Weights of a small transformer language model.
Size: 25 layers, 3 heads of 64, MLP 1344 squared ReLU, vocabulary 16384, 45.8M parameters.
Architecture: RMSNorm before each block, rotary positions, biases on query, key and value, untied embeddings, normalized queries and keys, capped logits.
Training: a variant of Muon for these matrices, 732M tokens, 5584 steps.
MLP neurons of a small language model. Each row is named by its layer, matrix (up: input weights) and neuron, and shows model dimensions 16-271. Each number is 500 + 50 x the weight over its row's rms, rounded and kept within 0 to 999. Numbers have three digits each.
After each neuron's rows, "fires on" lists the tokens most often at its 100 highest values on Wikipedia text that the model never trained on. A number after a token or word is its count.

L7.up635:538593476444474499559525470590514544452500566444521550450548478459539443513587509508511488484506543527490565528531479512480528522436490548516546544380507448555361462473519526584550489476393483540425528421521487537483464507528487429471509514540506508435603469555526496512482503471514531514504442481477477535535464486538584521488482551538520560613446508443543503484562479520524418552464431600663458476600472429469511429512496545490519507514570573463483453574584463460503533486522408518614518480435609500487428472535548516557522467410492448471524468528545539540563523495492475449496477466456559361418522605481467570472525532415539446511550470563566489464422469517539479507490511430448471686593516492454483454638507558533533466574433541495467460511469507506473527459565556
fires on: "°" 12, "%" 12, "′" 11, " seats" 6, "irc" 5, "est" 5

L15.up1104:514476571550480411572555496515535613507513492496526467529489516551436487418491484511478503487516508475518515489436516489567507520446518534429466478366568550502488463407425467459414567540558431448538570456583460520526490497501459423502451467535479428478512426449503438537497559565452477433535444503528473545421458472547544529501466561494517474443532549529464515502529547544489423516459361518545410524522490491574499522546465495524467479601519538523570526512518483430427510522593520492484457648523460506619475501517571520483490433522521477515469432482663545514476547503436521527425536502445555488574368498462562554532514589594483466456524541495528539462515540520467576534481436502529514497518489456408454562519560569469453565460429457508373531407386499541500480539517481
fires on: " the" 22, "," 18, " United" 8, " in" 7

L7.up891:532487534521526412511532518519490452526548589486448478470525560467495465559478517517536519459471648450516535381462569519505551593522457501469622435513521470571499448461502498462466539439511450590561518582583505536577452470584518430530419561530518481426476595491397483441537457404519540457455496419500500448568526479460439537566424553487522478463408517539640486482468506528491533511420559462457500552549518500469502550450507468431490528451514499502475509567548495590487500533445438488511548524471501484450449306489471457502438580401490489525487532537500575513538627441472419511383512423501544555489458467513531483503431500547534483518493481473634563579510505473499409515528509389528513504488512433479477385483560414536527563516519561463524533525499527507498504523348446
fires on: " and" 26, "kh" 7, "g" 6, "ter" 6, "," 6, "r" 5

L6.up217:563512588499492602621495452493527573429509498464542560535490537556501550402462470525461503532457513399518380537525490481530517522521459506485620446543472488552485459529492534518494604457559568471508564450559522452517391502365528506555483522421483494477450435381529458541550603505482462445454467473444574481423542541510562524549489592514457469571489529413502514479517559502358461489600410522497475481665496493497535507553478471541474516582421553429552493446509511454501506547525523442521459441495440456661515582602519496524492575419524523465502498447610537509518566454472346539442461508534458505485516508521489467493630495496487462458435498533529485492637485482514494593534507505446549420534490489441481427460504505478518594465413500508504510457422536473425464436493542
fires on: "," 88, " (" 12

L11.up346:523485539550483547456488558504570543517438481455493467506414527437514485454494516477556470461424503384490551438419581545474559530520495596528490404423460469491498549538450526451512537458512550615453589554488488653575527529561430461515374478490527568557548552515486525496521486351424586478479507508538421495516449527445506540489579524581494511487435412613557425539481420540474506531454504538457402510547514466506503514545513510497524540471498531509548522514537589474595580570518505490443546454563528483450479437532480474483505509481479330549542569504464539498643592479621469552414570550555489535600467506538519484521498559561511467477526527536556489550512449489492497437470543430452430554535522501486440335537546447597507473503590535456484448502518554470441520529481459
fires on: " and" 57, " &" 13, "," 11

L11.up189:521460524537488569494503456403491452490481421573510494522448489471579551579552442528518450508500521406574514588543465461507503546485496478492523408398542542504510510507473478549511497412547450535533569440587443427512522581517380492430436523461504421418485449411556478495482492479512496571488452436390548450453437512529447449462546506541457480443493475538468454513552460539374485459574369491528587501546486515557501533510467427509545433632523531550568474432460570489538489538458579488415556525420447458556473562488548459534534438491561381440535313474534504486538600474530520446469541430451554488426537479513494503482547523499511495507510469486474468481568509439453435547504433513480493516486407518515519489502527542522470541558480510533551516358422572467516469558448529
fires on: " located" 14, " about" 14, " just" 12, " right" 9, " even" 7, "," 4

L6.up1099:497512499449533371542466471503369614518486497470452434487587502543496462621509620507529523535466497522510624529487566478461482569448503470456485471477556586543470580499540532556486489448506487472460449464477453447490470516518446500504525465515476454530526574479512497459441424432468518528465557423464390567466470475565545440484521450540595455616523449403620553535470576539406526474551402494533514529493451448452460474493557467557434397512490394558483448544521441504546583417507504511453503461460448572531445543523531517490566512540542520499434528511487514538538601477507513564506527415573498458519535543533497561438570479433437596420484530501532502439486520475489480501477454529519546560661525471549491482486558461574560463550368526487465464586552506579556567597417517
fires on: "°" 55, " Episode" 8, "′" 8, "um" 6, " T" 5

L6.up710:575468488423451418641628497502513554479499477474423500473496505566539529483489482536432478453446562571593382439519477494522499469585486524483597506497470473511510463582525495505535581471483500620485571513525569433468487492458449495409463493461481377454465445438532566529567504474471494462520588506464486665470520600483450510504559656523466541518505511474464549421478427474490479457536481470549521425565483444596500526559498477452444531513478502452502535491508457453490529435528542595479513419518407516533508512492560435539516527566418491459554538615581540450576573534473455462473550513576458530463497476587553577439555495543540511443424495486495501467543442457472559615463482494520562579430506495522452460493494426514493495543334506506527472417515552489463496510519441
fires on: "," 50, " of" 22, "i" 9, "ier" 4

L6.up654:517630506442546511506518367495712546480471537478505533483475532448466511503440465532482455547442568463515453495517473477542523416527500511501657518461471456500498480484418510534507512615413599480477490516599522572517498492443497490474487487543517584483487471491484457479571566593528518480508514483453510541452470497523491509534517529503626557460456530507559530471488476505540518512645408544471552491529498468527520503503510511525474520493560619444500577467512547432502522459419522591479473451389479494594570571520491590392520578464563531459544412498531474570456647475497501510534480501598480482511482485536529487528572565508426465487472501542486515543445493530458530548643652512501460477485470446509506554536437461452538639500645523508521533544504495473514549537526495
fires on: " (" 68, "\"" 15, "," 9, "\"," 5

L15.up152:492549540519528453413537587511554536497613484545448488457551566551582618460433472545510570530492451473509475564471578507509456549460481461482484509488542572535507520431556426541453624468547438496521502399533463465478453525443486537510399539439470500462410470434559501550431540547514507482426489490510525481442553484576536513465570569475462464482445523518475419486563504528379497497538388500536606479447417499523471512553453520412560541628512539482542494480513526458445566519434534428506577427502419449524487572546448536411474476543558535521539581509538470567514475494546530538446454510473451481405492472499481473364582493516454533497529521455540506590490490497477522564513440411431470499588478542499486453466497485468439417540541476505461519326553561480562387597509480
fires on: "," 23, " is" 8, " and" 8, "." 7, " located" 7, " just" 5